Weights of a small GPT-style language model, trained from scratch on English Wikipedia.
Architecture: LayerNorm before each block, learned positions, biases, attention and MLP in parallel.
Training: 1408M tokens, 10944 steps.
MLP neurons of a small language model. Each row is named by its layer, matrix (up: input weights) and neuron, and shows model dimensions 0-63. Each number is 50 + 10 x the weight over its row's rms, rounded and kept within 0 to 99.
After each neuron's rows, "fires on" lists the tokens most often at its 100 highest values on Wikipedia text that the model never trained on.

L4.up1753:44 31 43 47 36 43 61 39 68 44 64 62 47 48 70 48 35 39 46 59 61 65 60 43 46 56 62 46 64 62 33 32 48 57 51 76 55 54 38 38 63 55 71 30 51 35 49 56 40 62 32 67 30 31 59 64 47 38 49 73 50 51 53 38
fires on: " ", " play", "19", " team"

L4.up13:41 64 50 49 44 62 60 40 58 66 49 58 53 46 44 59 61 43 52 49 54 55 32 52 46 54 33 63 39 48 43 60 31 42 44 56 38 39 60 74 66 43 66 51 68 58 33 36 36 55 50 43 41 42 43 62 49 70 46 50 52 75 43 62
fires on: "ight", " of", "er", "ome", "at", "ing"

L2.up1649:52 45 50 48 47 55 43 36 47 46 42 59 45 43 50 65 49 52 31 57 30 70 59 46 40 58 71 57 57 44 62 59 46 53 51 42 45 60 38 60 42 47 50 50 63 70 52 58 32 57 60 48 39 54 47 43 48 55 48 60 66 54 34 54
fires on: " rele", " small", " Lou", " Ang", "lection", " bus"

L5.up1873:56 65 54 30 53 35 55 52 55 48 41 56 45 51 54 59 69 58 40 63 46 54 49 56 57 48 72 43 31 56 55 49 56 55 46 53 33 53 66 42 61 58 52 53 55 60 73 58 42 62 44 73 46 48 57 42 39 52 48 42 58 46 38 49
fires on: "ed", "'", "es", "ery", "s"

L4.up1215:48 58 48 51 46 49 39 62 72 46 55 41 35 50 62 44 57 53 51 53 47 34 54 41 54 51 50 42 58 52 41 62 37 52 49 48 32 47 52 31 50 54 44 75 28 48 50 52 26 54 58 51 55 65 53 50 61 43 41 47 61 63 49 51
fires on: ".", " |", " and", " /", ",", ":"

L4.up965:62 60 59 63 41 48 60 28 62 33 51 53 65 51 65 49 61 50 53 58 45 52 53 53 61 29 39 39 31 48 61 46 57 54 41 56 54 53 56 17 53 62 46 65 57 55 35 45 33 38 32 58 69 42 36 49 67 46 52 60 38 36 39 48
fires on: "ff", "ud", "ver", "s", "ut", "in"

L4.up495:52 57 67 46 54 47 57 58 44 31 37 51 46 44 32 39 61 42 30 60 29 55 34 57 47 30 62 47 57 59 63 67 31 47 55 57 51 58 50 57 51 50 39 36 57 54 43 46 56 48 55 41 52 43 38 38 74 49 41 37 43 58 38 58
fires on: "ote", "land", "er", " to", ":", "ated"

L4.up1838:56 64 56 34 56 45 29 35 58 71 52 42 49 52 48 53 61 65 48 44 48 48 54 57 64 56 53 76 51 71 42 47 59 58 47 50 57 59 56 53 50 71 55 40 50 68 55 59 25 47 52 46 39 66 60 55 54 36 60 20 39 47 52 66
fires on: "'", "0", "ed", "ations"

L5.up1798:58 50 35 45 62 30 59 71 48 46 56 67 58 68 46 54 45 52 53 51 51 48 42 36 61 49 63 61 55 47 49 49 69 58 50 54 52 65 44 49 48 59 49 46 48 66 64 38 49 61 55 51 64 45 41 61 54 55 40 46 57 45 55 45
fires on: " of", "re", "io", "one", "p", "ib"

L2.up1576:59 48 55 27 61 48 47 52 40 48 57 47 55 51 58 52 53 54 65 49 49 54 43 40 51 49 58 67 54 56 57 54 62 70 41 34 62 42 63 55 49 59 37 63 42 53 40 44 29 39 32 50 45 72 53 44 40 38 43 62 64 62 58 47
fires on: "born", " was", " is", " (", ")", "merican"

L2.up347:48 61 31 50 47 52 51 30 66 75 53 56 37 54 53 61 36 45 54 49 45 46 50 45 52 53 48 35 58 51 60 51 51 48 60 60 57 46 48 60 41 59 40 41 39 61 63 48 46 49 42 46 50 42 49 42 52 35 47 39 53 36 64 34
fires on: " town", " school", " loc", " national", " house", " public"

L4.up1263:41 69 48 60 63 40 59 56 48 45 55 47 57 36 54 52 55 51 53 55 57 41 60 48 52 35 55 69 53 51 50 54 31 35 60 48 36 42 46 55 52 42 35 62 66 51 63 44 53 46 41 45 60 75 38 58 62 51 52 52 37 27 39 34
fires on: " of", " as", "ed", "ten", "e", "ime"

L5.up303:28 50 50 52 51 42 43 57 56 40 48 56 38 51 41 40 37 44 45 32 50 63 71 39 60 30 51 56 40 48 54 55 53 46 53 48 52 33 56 65 64 80 45 63 26 52 62 37 70 41 39 40 57 63 55 61 73 27 55 49 53 65 47 45
fires on: " |", ")", " ", "19", "el", " ("

L5.up901:59 46 52 64 37 55 73 39 45 67 68 68 41 69 55 53 53 47 58 52 33 46 38 53 33 42 40 37 67 57 44 43 42 51 54 67 50 73 62 70 31 28 62 56 41 59 46 53 52 33 48 63 61 48 58 53 37 63 51 61 48 50 44 51
fires on: "n", "r", "ist", "k", "q", "p"

L2.up1365:64 45 56 52 35 47 60 67 62 47 52 67 59 52 49 44 70 42 65 40 37 57 39 64 30 46 39 57 51 45 61 46 33 52 54 55 48 42 37 42 42 59 51 45 69 41 25 36 60 44 49 66 42 60 46 59 65 69 58 42 56 40 38 46
fires on: " by", " who", "ording", " which", " or", " that"

L5.up408:53 58 52 57 57 54 59 58 63 62 52 50 56 46 60 48 35 18 53 59 58 24 42 44 49 23 46 47 59 45 62 55 51 62 59 55 42 53 58 43 61 46 65 34 37 47 39 45 46 37 47 55 53 57 52 47 47 52 56 37 44 41 35 40
fires on: "as", "ent", "at", "amp", "ast", "elf"

L4.up1248:49 62 46 55 48 28 41 52 49 54 51 58 70 76 63 48 61 48 51 47 45 57 46 41 48 59 48 73 40 67 36 44 55 46 56 53 40 42 64 59 59 41 58 56 68 44 35 41 32 50 51 34 70 48 58 57 51 61 43 42 46 53 28 54
fires on: "et", "er", "″N", "ce", "ing", " |"

L5.up1093:34 53 54 72 64 48 59 50 56 48 44 63 54 54 55 33 42 54 58 58 68 33 45 48 35 47 34 67 41 54 38 57 34 47 60 61 48 29 41 50 36 37 47 70 46 58 37 57 40 36 50 70 47 56 24 61 59 52 57 44 47 47 58 56
fires on: "ar", "ent", "b", "ab"

L4.up1033:47 37 58 54 60 69 42 42 57 35 43 56 43 61 54 48 49 48 58 50 47 39 48 49 44 37 55 45 39 29 59 67 60 43 64 33 39 54 57 28 39 48 57 62 49 41 62 41 60 50 62 66 58 52 36 61 59 37 54 62 52 46 42 57
fires on: " of", " |", "o"

L2.up397:51 38 41 45 58 49 41 42 50 55 49 60 44 41 51 28 52 40 48 45 36 44 41 61 46 58 49 50 51 47 67 49 64 48 54 54 60 46 43 43 44 51 62 56 55 50 31 66 50 53 51 36 57 56 41 56 55 42 56 57 85 49 55 65
fires on: " States", " Democrat", " sing", " place", " det"

L4.up162:39 45 53 39 58 36 63 53 58 48 53 62 53 57 40 54 45 55 40 54 45 59 68 41 28 64 36 45 45 59 54 72 32 64 59 58 38 66 57 62 42 37 48 38 55 60 74 45 57 48 61 39 52 45 60 51 45 53 63 25 45 43 41 52
fires on: "'s", "j", "ish", "ing", "ose", "ted"

L5.up931:37 34 50 61 46 57 44 54 53 35 45 54 56 49 44 60 46 44 56 63 58 58 40 47 63 50 51 54 52 58 37 48 51 30 50 57 47 45 58 45 58 45 51 60 62 43 57 51 41 52 54 69 51 63 33 61 42 40 32 35 56 41 52 60
fires on: "ing", "or", " well", " of"

L2.up1323:29 53 45 37 63 44 35 50 39 51 39 47 64 71 49 70 60 48 59 49 52 48 44 32 42 56 40 48 63 34 26 34 63 52 59 44 61 46 54 50 40 56 44 41 66 41 60 44 33 38 58 39 32 38 57 45 45 44 49 51 35 48 58 49
fires on: ";", " (", " |", " term", ":", " list"

L5.up420:58 60 53 68 55 49 45 58 45 51 63 57 65 40 39 60 50 57 37 58 48 65 63 39 55 29 33 55 45 52 42 70 54 50 60 43 57 42 57 55 48 39 61 62 64 47 46 56 52 58 68 53 51 31 48 47 53 35 48 47 26 53 38 46
fires on: "est", "im", "an", "ep", "ic", "ock"

L5.up1879:67 48 35 55 60 47 59 70 58 33 40 48 54 35 49 54 48 46 76 51 48 51 58 51 54 43 48 52 49 43 43 44 27 37 34 64 40 55 60 36 63 46 58 52 55 45 58 41 55 40 59 63 53 70 33 53 35 43 53 51 42 39 42 50
fires on: "or", "e", "re", " of", "al"

L4.up717:44 41 54 40 50 64 38 42 51 43 49 51 59 50 36 35 48 44 38 31 73 45 54 35 43 53 54 59 39 40 53 51 41 57 47 62 41 64 47 53 44 41 58 40 54 48 66 33 62 54 50 41 55 69 53 58 73 39 47 59 50 54 37 47
fires on: "–", "D", "a", "ro"

L2.up1738:51 36 36 41 42 74 54 52 54 50 55 52 56 29 54 39 45 52 63 37 63 49 42 47 64 72 50 50 58 51 47 59 59 50 59 39 66 60 40 61 38 42 38 53 59 63 48 41 57 23 54 37 56 69 32 62 37 39 56 53 56 69 41 64
fires on: " United", " born", " writ", " educ", " comm"

L2.up346:62 48 59 48 40 42 60 71 61 47 54 52 51 51 49 41 55 45 49 41 50 47 52 57 55 53 44 39 51 55 48 65 35 58 45 60 33 34 51 34 37 50 57 47 35 24 34 42 45 49 42 56 64 65 38 54 73 58 48 52 64 41 41 35
fires on: " and", ".", ",", " which", " as", " who"

L2.up76:45 53 25 62 53 51 52 43 46 59 48 52 42 63 57 65 56 48 43 63 63 47 40 39 60 52 35 50 48 48 60 39 57 62 68 21 39 59 59 50 49 57 39 66 53 51 33 56 43 36 40 27 61 47 47 40 62 43 44 62 61 40 48 32
fires on: "ograp", " Rec", " polit", "ander", " International"

L4.up993:61 72 42 50 68 54 40 59 59 49 58 46 34 62 43 28 66 53 45 61 29 68 35 60 38 58 39 54 41 58 39 51 47 48 43 30 33 59 45 42 50 54 45 41 50 61 37 51 43 35 56 50 63 50 63 52 50 47 70 45 41 44 55 66
fires on: "N", "I", "M", "G", "C", "Y"

L4.up1508:47 38 52 50 57 57 30 62 41 48 24 53 69 42 53 38 49 47 30 58 45 34 45 45 48 53 47 47 52 36 57 46 53 58 69 49 60 48 53 54 46 48 52 51 33 65 58 60 57 55 48 42 34 50 52 49 50 39 41 47 53 35 46 56
fires on: "ot", "ond", " in", " of", "ue", " "

L4.up379:51 54 41 42 50 31 41 27 43 54 49 80 64 43 42 52 49 55 55 41 55 55 64 14 58 60 56 49 61 73 52 40 43 46 55 48 63 46 59 68 48 44 48 39 39 49 53 45 52 49 44 36 59 54 48 42 64 40 38 53 61 55 50 56
fires on: "ing", "-", "arn", "ows", "in", "ed"

L4.up216:56 47 62 41 50 54 43 66 50 55 23 42 67 51 53 50 64 30 45 51 46 46 38 61 31 66 55 57 41 50 53 52 50 38 53 50 30 27 57 55 58 53 55 50 45 54 45 42 40 47 63 52 46 40 61 43 35 72 62 48 59 47 60 54
fires on: "ver", "ow", "al", "ed", "it", "wn"

L5.up355:49 41 66 32 40 46 48 36 64 49 59 52 36 45 43 29 49 56 47 55 61 36 59 53 51 54 52 67 43 44 39 46 42 61 53 42 46 38 41 51 50 72 43 38 33 49 49 56 45 54 45 56 52 41 70 45 57 44 40 56 49 53 45 57
fires on: " |\n", "|---|---|---|---", "M", "U", "|---|---"

L2.up179:59 23 43 64 47 45 38 64 49 61 51 44 61 56 62 65 46 56 49 53 48 57 37 56 59 53 53 45 59 62 64 47 49 32 54 47 57 61 53 34 62 53 53 57 51 48 50 55 76 35 45 55 39 39 40 56 37 75 42 52 61 43 44 68
fires on: "|\n", "ural", "yle", "otes", "other"

L5.up560:40 47 53 48 39 53 52 39 40 45 48 53 43 63 50 54 61 48 28 47 77 46 49 40 63 63 68 55 68 61 63 51 36 40 82 44 65 41 39 66 65 48 48 61 49 47 55 32 35 53 43 45 49 63 45 38 63 40 58 44 58 60 56 60
fires on: "-", "ed", "it", "ir", "h", "th"

L2.up1304:55 72 59 47 50 35 45 48 43 50 43 47 43 57 56 40 37 53 66 42 45 51 38 51 53 72 62 46 41 56 51 50 46 55 63 41 40 59 54 54 68 56 41 50 46 33 33 44 62 47 32 39 65 51 37 30 58 47 43 59 63 54 36 36
fires on: " prom", " min", "ency", "itions", " station", " Division"

L4.up1824:58 35 58 70 46 64 50 48 42 50 38 55 64 41 55 46 37 62 46 63 50 43 50 65 35 51 60 53 46 37 51 41 66 55 47 47 29 52 48 37 51 52 48 57 38 64 48 46 59 31 54 40 53 59 39 60 64 48 45 51 48 44 43 55
fires on: " of", " |", " ", " the"

L4.up1438:44 27 54 58 48 57 52 57 42 46 68 36 54 47 51 47 30 59 45 42 44 62 61 55 35 31 49 56 48 30 62 56 50 56 44 49 52 61 67 45 39 47 46 67 40 43 62 61 59 56 48 45 39 53 42 57 43 35 52 34 61 59 44 60
fires on: "u", "ign", "any", "ag", "ond", "ient"

L2.up1123:62 57 50 51 42 55 53 52 48 54 65 29 59 45 40 52 66 55 33 44 54 52 59 60 51 29 55 50 44 61 36 40 49 50 55 43 54 46 55 44 45 61 46 55 63 29 30 42 58 58 45 39 47 61 34 61 53 65 50 52 55 41 53 47
fires on: " direct", "&", "aus", " desc", "press"

L4.up545:29 53 40 41 23 68 44 43 53 60 60 59 49 45 63 47 58 55 36 69 40 48 45 48 36 48 53 54 35 49 39 42 48 36 52 50 67 51 41 48 49 61 48 45 54 60 55 50 50 46 57 52 51 42 32 58 49 49 75 36 45 55 50 44
fires on: "ely", " where", "ically", "ity", "here", "ately"

L5.up1224:49 46 53 67 33 42 40 64 50 60 40 45 51 56 53 59 46 59 56 58 21 47 54 69 41 42 62 36 44 41 56 51 46 23 47 35 55 48 48 55 48 59 27 75 57 38 63 57 51 55 47 46 39 63 61 48 49 52 55 56 51 53 45 49
fires on: "s", "el", "y", "al", "or", "eth"

L5.up100:46 24 35 67 43 55 45 51 63 59 55 65 50 36 39 42 38 42 23 61 50 45 61 42 67 56 50 52 40 37 22 53 31 59 37 62 40 55 38 59 38 48 38 47 53 68 51 60 51 60 61 62 55 72 44 41 62 50 31 51 42 63 54 51
fires on: ".", "pl", "ed", "ored", "pt", " |"

L5.up614:46 51 38 56 70 49 46 42 38 45 19 46 44 36 30 50 30 55 52 68 43 41 57 48 48 70 38 56 60 58 69 45 53 72 54 61 59 64 36 35 41 51 39 43 36 52 36 51 51 58 43 38 39 47 67 52 70 36 34 54 54 58 41 47
fires on: "-", "ist", "s", " of", "ream", "ot"

L2.up1128:47 59 61 63 51 52 35 64 48 43 54 46 47 50 37 62 37 35 53 52 40 60 67 45 55 44 63 37 52 47 58 55 41 64 57 36 43 44 68 60 51 52 53 66 58 52 56 45 36 42 55 52 52 43 47 49 37 53 31 40 56 52 51 32
fires on: " vers", " us", " Time", " Art", "irc"

L2.up1078:39 32 55 62 44 38 47 58 40 58 51 30 54 55 56 48 38 51 58 56 48 51 55 38 48 50 60 37 46 45 40 38 42 57 45 41 53 70 60 48 57 37 54 44 38 46 52 35 47 56 63 50 47 46 45 40 43 36 60 57 45 40 64 52
fires on: " they", ":", " million", "-", " career"

L2.up1354:73 43 46 53 49 48 38 45 60 51 37 47 75 54 43 48 42 39 56 34 64 50 73 54 45 37 36 38 40 55 51 53 46 58 47 45 36 53 65 51 33 53 57 58 44 39 56 48 61 49 55 53 44 41 27 32 55 37 33 59 42 56 57 52
fires on: " Afric", " States", " Germany", " until", " located", " Australia"

L2.up1033:42 63 53 35 40 41 59 45 61 59 41 50 52 58 58 42 45 34 53 37 64 44 49 71 47 61 50 37 51 29 57 45 40 62 59 37 51 62 33 48 37 36 70 48 56 57 47 34 48 56 44 50 56 38 61 39 61 41 45 33 42 39 62 40
fires on: "ody", " commun", " record", " them"

L4.up1088:38 53 46 54 31 30 69 65 62 46 58 52 54 43 43 38 31 42 46 89 66 54 62 60 39 58 60 67 59 37 51 37 45 49 57 48 62 52 51 57 58 55 61 45 51 49 68 52 60 52 69 55 44 62 53 60 43 50 26 39 41 64 42 49
fires on: "ed", "rop", "ing", "ar", "k"

L5.up1301:48 53 66 38 50 39 61 49 53 35 50 43 42 39 59 57 61 42 43 35 74 57 59 46 59 48 53 56 54 47 59 60 57 61 54 41 47 50 44 50 50 70 63 59 26 62 50 34 51 52 28 51 52 59 44 56 37 29 45 67 57 42 57 32
fires on: " ", " |", " as", "ly"

L2.up292:42 55 47 60 47 61 71 47 59 55 29 62 58 45 39 38 57 47 55 41 49 49 38 63 38 20 39 58 52 46 47 57 33 45 55 64 25 62 40 58 66 49 55 46 39 44 42 45 68 54 34 38 58 36 32 56 51 51 48 52 59 56 44 50
fires on: "resident", "]", " estab", " contin", "andid", ")"

L5.up1530:59 30 37 31 55 48 53 80 44 44 53 53 64 65 51 66 75 64 65 56 60 47 52 37 60 42 59 60 53 42 49 38 40 63 45 59 47 42 58 56 49 63 48 19 48 30 51 56 43 53 45 59 39 48 69 48 47 54 45 61 49 54 55 50
fires on: " years", "0", "ay", "ff", "m", "e"

L2.up297:56 52 71 65 57 61 38 34 59 42 67 50 80 64 46 50 66 48 65 58 59 60 40 45 44 52 67 47 52 56 57 33 64 51 53 47 58 55 58 59 38 43 47 66 46 49 46 51 45 47 59 30 56 53 51 55 48 51 50 52 50 57 74 45
fires on: " met", " prot", " located", " held", " commun", " within"

L2.up1163:50 70 48 34 50 40 45 55 63 53 49 48 57 64 34 44 38 64 48 51 47 46 55 54 39 52 39 61 41 48 39 45 34 54 65 41 53 72 59 41 35 34 46 37 40 46 48 26 41 39 47 43 38 47 54 33 51 53 46 48 26 61 62 52
fires on: " design", " pol", " list", "ency", " service", " kill"

L5.up1033:54 48 53 65 57 62 58 61 50 40 56 48 33 47 42 46 49 38 44 40 38 50 42 49 41 46 42 53 54 33 50 45 70 44 47 68 43 47 67 60 47 49 48 38 50 53 74 48 47 39 53 56 52 55 69 63 55 47 37 45 51 39 45 46
fires on: " and", "en", "ch", "p", "u", ":"

L4.up1357:51 51 58 49 42 44 46 46 32 26 54 42 49 55 60 64 58 57 39 40 42 53 61 64 36 51 31 59 40 38 38 38 43 52 59 51 34 70 33 44 50 56 40 47 48 41 55 65 54 57 59 40 49 49 59 53 50 44 40 39 65 57 29 61
fires on: " and", "ing", "ics", "us", "13"

L4.up1219:78 46 58 63 23 59 39 64 57 56 48 36 30 42 52 56 48 49 50 58 49 35 39 53 48 42 43 49 53 48 48 54 62 50 46 47 56 42 69 43 60 39 47 43 47 41 54 51 61 54 66 37 42 63 40 51 36 42 43 61 59 48 53 53
fires on: "n", "r", "ther", "c", "ound", " /"

L4.up599:37 47 38 54 62 30 65 61 64 45 56 72 39 43 32 63 37 65 47 54 45 60 61 21 52 33 42 41 53 49 44 47 40 54 38 32 50 62 60 41 58 37 44 52 64 37 43 63 45 62 53 41 49 52 57 34 49 69 28 56 36 55 47 40
fires on: "e", "il", "ist", " to", "ne", "ast"

L4.up98:46 39 60 53 51 54 44 54 58 34 45 64 59 40 58 41 56 46 55 44 47 59 57 47 52 59 60 59 50 55 46 50 63 46 54 40 62 38 45 52 72 46 75 54 62 56 69 55 40 54 42 64 55 26 61 52 54 53 43 38 72 58 59 34
fires on: "ill", "ion", "is", "ce", " exp", " place"

L2.up1039:62 51 46 45 41 63 52 48 28 62 55 52 54 58 35 48 55 48 43 48 45 49 43 43 60 57 62 44 45 47 35 53 72 57 52 42 42 73 62 61 50 64 48 54 42 57 45 49 51 52 42 48 53 59 66 39 57 62 66 53 42 55 47 68
fires on: " Roy", " age", " day", " year", "eal", " Dep"

L5.up284:68 45 52 46 42 46 54 42 58 40 40 44 56 44 49 32 40 59 45 47 35 47 49 47 40 60 66 60 69 48 40 50 40 49 50 61 40 27 36 57 33 50 67 37 43 38 47 50 44 43 62 53 54 70 46 47 31 58 41 42 47 39 67 69
fires on: " of", "as", "ing", "ase", " as", "ter"

L5.up1386:38 39 38 64 67 61 67 56 53 45 70 38 40 54 41 48 58 61 39 41 38 49 49 47 51 41 42 56 53 47 46 56 50 76 38 47 45 57 67 74 47 40 58 39 68 46 62 46 49 41 63 55 65 48 44 60 55 42 51 68 38 46 46 35
fires on: "an", "p", "oup", "ian", "ch"

L2.up22:52 45 47 52 62 61 51 55 43 60 52 59 51 65 51 72 49 54 72 44 58 60 70 50 39 55 58 62 53 43 54 42 42 39 26 59 55 60 43 50 52 31 53 52 55 58 30 45 61 39 55 53 52 42 50 46 46 69 69 40 36 50 62 43
fires on: "otes", "ext", "ster", " law", "ording"

L2.up242:50 38 48 39 64 48 42 51 50 45 34 62 45 68 64 48 47 40 60 43 73 60 55 50 65 52 31 40 55 57 43 39 46 60 58 52 43 41 38 75 54 49 64 56 45 52 45 50 57 50 42 53 55 68 34 51 28 43 32 35 59 41 56 49
fires on: "duc", "aster", "ecut", "',", " people"

L4.up1431:56 41 48 35 63 36 53 52 47 47 53 46 55 44 42 60 56 42 48 50 41 52 46 29 33 70 46 51 54 45 61 60 51 66 47 26 68 46 62 62 67 62 37 48 47 36 49 54 60 37 43 48 51 57 38 64 35 55 49 47 69 39 59 27
fires on: " is", " was", " a", " =\n\n", " an", " former"

L4.up1344:43 44 40 67 47 67 59 47 44 36 58 64 39 57 50 62 59 47 40 30 44 39 51 52 49 48 37 37 62 43 60 54 35 53 53 47 62 52 39 43 54 52 49 48 64 61 59 42 48 36 51 58 59 54 58 49 63 52 43 29 58 52 46 65
fires on: "is", "ute", "z", "in", "v", "ved"

L5.up276:48 48 51 70 46 62 59 48 51 48 43 62 77 48 60 37 46 48 67 41 42 52 27 55 55 51 43 41 38 54 55 55 40 43 54 52 39 48 62 55 41 46 40 70 56 55 49 46 45 41 72 36 57 39 58 59 53 43 38 69 58 36 48 69
fires on: " of", " over", "an", "ing", " who", "ist"

L4.up1370:54 45 41 32 60 59 58 51 46 64 54 48 55 39 41 11 43 69 39 42 39 49 61 47 47 65 46 54 34 27 29 36 37 58 63 49 17 34 59 33 57 42 76 55 51 51 51 56 65 52 39 54 59 32 59 50 66 53 58 38 49 66 49 47
fires on: " ", "ver", "ical", ":", "ies"

L4.up25:43 49 64 37 57 48 44 55 60 34 46 44 43 44 55 56 62 54 60 61 40 35 52 56 58 52 38 65 41 56 52 48 29 42 24 70 34 48 44 55 59 38 62 36 54 47 56 45 49 45 53 46 45 50 59 49 59 53 49 41 45 43 39 43
fires on: " based", "ated", "ose", "ed", "ike", " of"

L4.up1492:50 63 53 50 63 40 49 46 57 55 52 55 40 56 43 65 68 58 35 57 41 33 64 46 67 55 57 42 47 41 47 38 29 57 49 42 39 55 50 59 59 36 46 65 51 46 64 45 36 51 46 38 48 40 57 50 43 51 40 39 49 45 61 45
fires on: "ed", "ound", "t", "es", " of"

L5.up1274:64 44 50 67 42 67 64 54 46 56 46 60 51 41 46 55 63 43 40 47 32 61 30 52 39 47 48 47 45 44 48 33 55 62 34 55 38 35 71 47 55 58 61 57 37 47 40 60 55 42 57 40 43 51 48 48 40 61 30 55 41 50 52 45
fires on: "n", "r", " /", " •", "K", "re"

L2.up56:29 48 52 52 58 35 38 46 58 57 42 37 55 48 51 63 22 34 57 44 48 27 53 44 65 29 47 47 66 45 37 57 40 47 47 65 51 71 66 43 69 39 42 38 48 50 56 40 53 54 53 66 53 57 50 43 55 50 50 50 38 49 58 58
fires on: " Cup", "imes", "vious", " kill", "(s"

L2.up613:49 55 45 38 44 34 47 46 41 54 63 54 48 49 71 47 48 55 38 42 51 31 54 65 52 54 41 28 35 31 54 55 42 40 36 65 43 50 49 49 38 64 34 52 43 60 31 46 55 51 59 48 63 55 73 55 50 55 45 49 46 64 54 74
fires on: "ubl", "ourn", "ept", " det", " career", "du"

L4.up907:50 66 61 48 52 31 39 50 50 41 59 35 47 48 33 70 52 31 35 40 53 77 55 36 46 48 54 65 68 43 39 50 48 32 59 53 55 68 51 61 54 51 49 53 59 48 41 30 74 63 68 57 58 36 44 35 48 51 62 46 32 38 60 52
fires on: "ute", "pen", "ic", "orm", "A", "ublic"

L4.up425:63 51 62 37 42 42 35 71 38 67 54 47 44 50 43 41 33 41 41 48 59 55 46 53 50 52 65 54 36 35 46 53 52 59 59 25 40 54 50 31 52 72 46 54 50 50 55 52 56 53 57 56 48 33 46 48 59 53 49 45 49 51 53 52
fires on: "ical", "ic", "ural", "ational", "ies"

L2.up1581:60 48 51 55 66 48 59 44 62 40 59 54 57 44 51 60 50 40 36 43 42 52 56 53 50 41 40 47 56 46 57 50 48 36 50 59 35 55 50 53 52 43 44 56 31 56 56 63 56 36 46 35 49 37 53 52 44 53 37 49 56 43 26 40
fires on: " sup", "ording", "ident", " ac", " Ge", " Cal"

L2.up704:51 50 62 45 32 56 62 49 63 49 51 61 44 62 35 54 38 58 45 46 52 53 55 44 52 43 58 51 65 64 39 43 51 46 52 51 57 45 36 51 47 44 64 46 52 50 50 47 49 48 36 46 44 46 56 52 47 37 50 62 51 69 66 48
fires on: "fer", "du", " French", "gr", "amil", "enc"

L5.up371:51 67 52 40 45 46 49 57 55 51 67 44 56 41 35 59 51 67 41 50 40 58 44 47 40 41 52 52 62 63 36 62 41 65 31 48 59 77 57 58 56 43 48 59 32 25 48 68 58 60 53 50 61 47 57 39 55 59 54 66 51 34 38 49
fires on: "e", "ill", "re", " to", "ict", " |"

L2.up1226:44 53 45 55 65 55 41 50 52 45 56 57 46 58 39 47 62 48 64 60 55 51 47 49 40 34 42 61 44 44 45 24 41 50 62 46 72 59 45 54 61 70 52 47 58 41 62 53 65 55 36 49 25 48 56 62 33 46 58 49 38 45 57 55
fires on: ";", " ", ":", "–", ")"

L2.up1857:63 59 46 53 53 48 63 64 55 67 45 43 53 54 54 60 69 58 39 59 37 49 59 60 63 41 45 71 40 50 54 58 49 35 44 53 37 48 48 46 52 45 49 51 38 37 63 43 44 51 25 60 45 52 51 56 38 41 47 60 49 61 59 38
fires on: " inst", "istory", " sur", " Rep", " Co"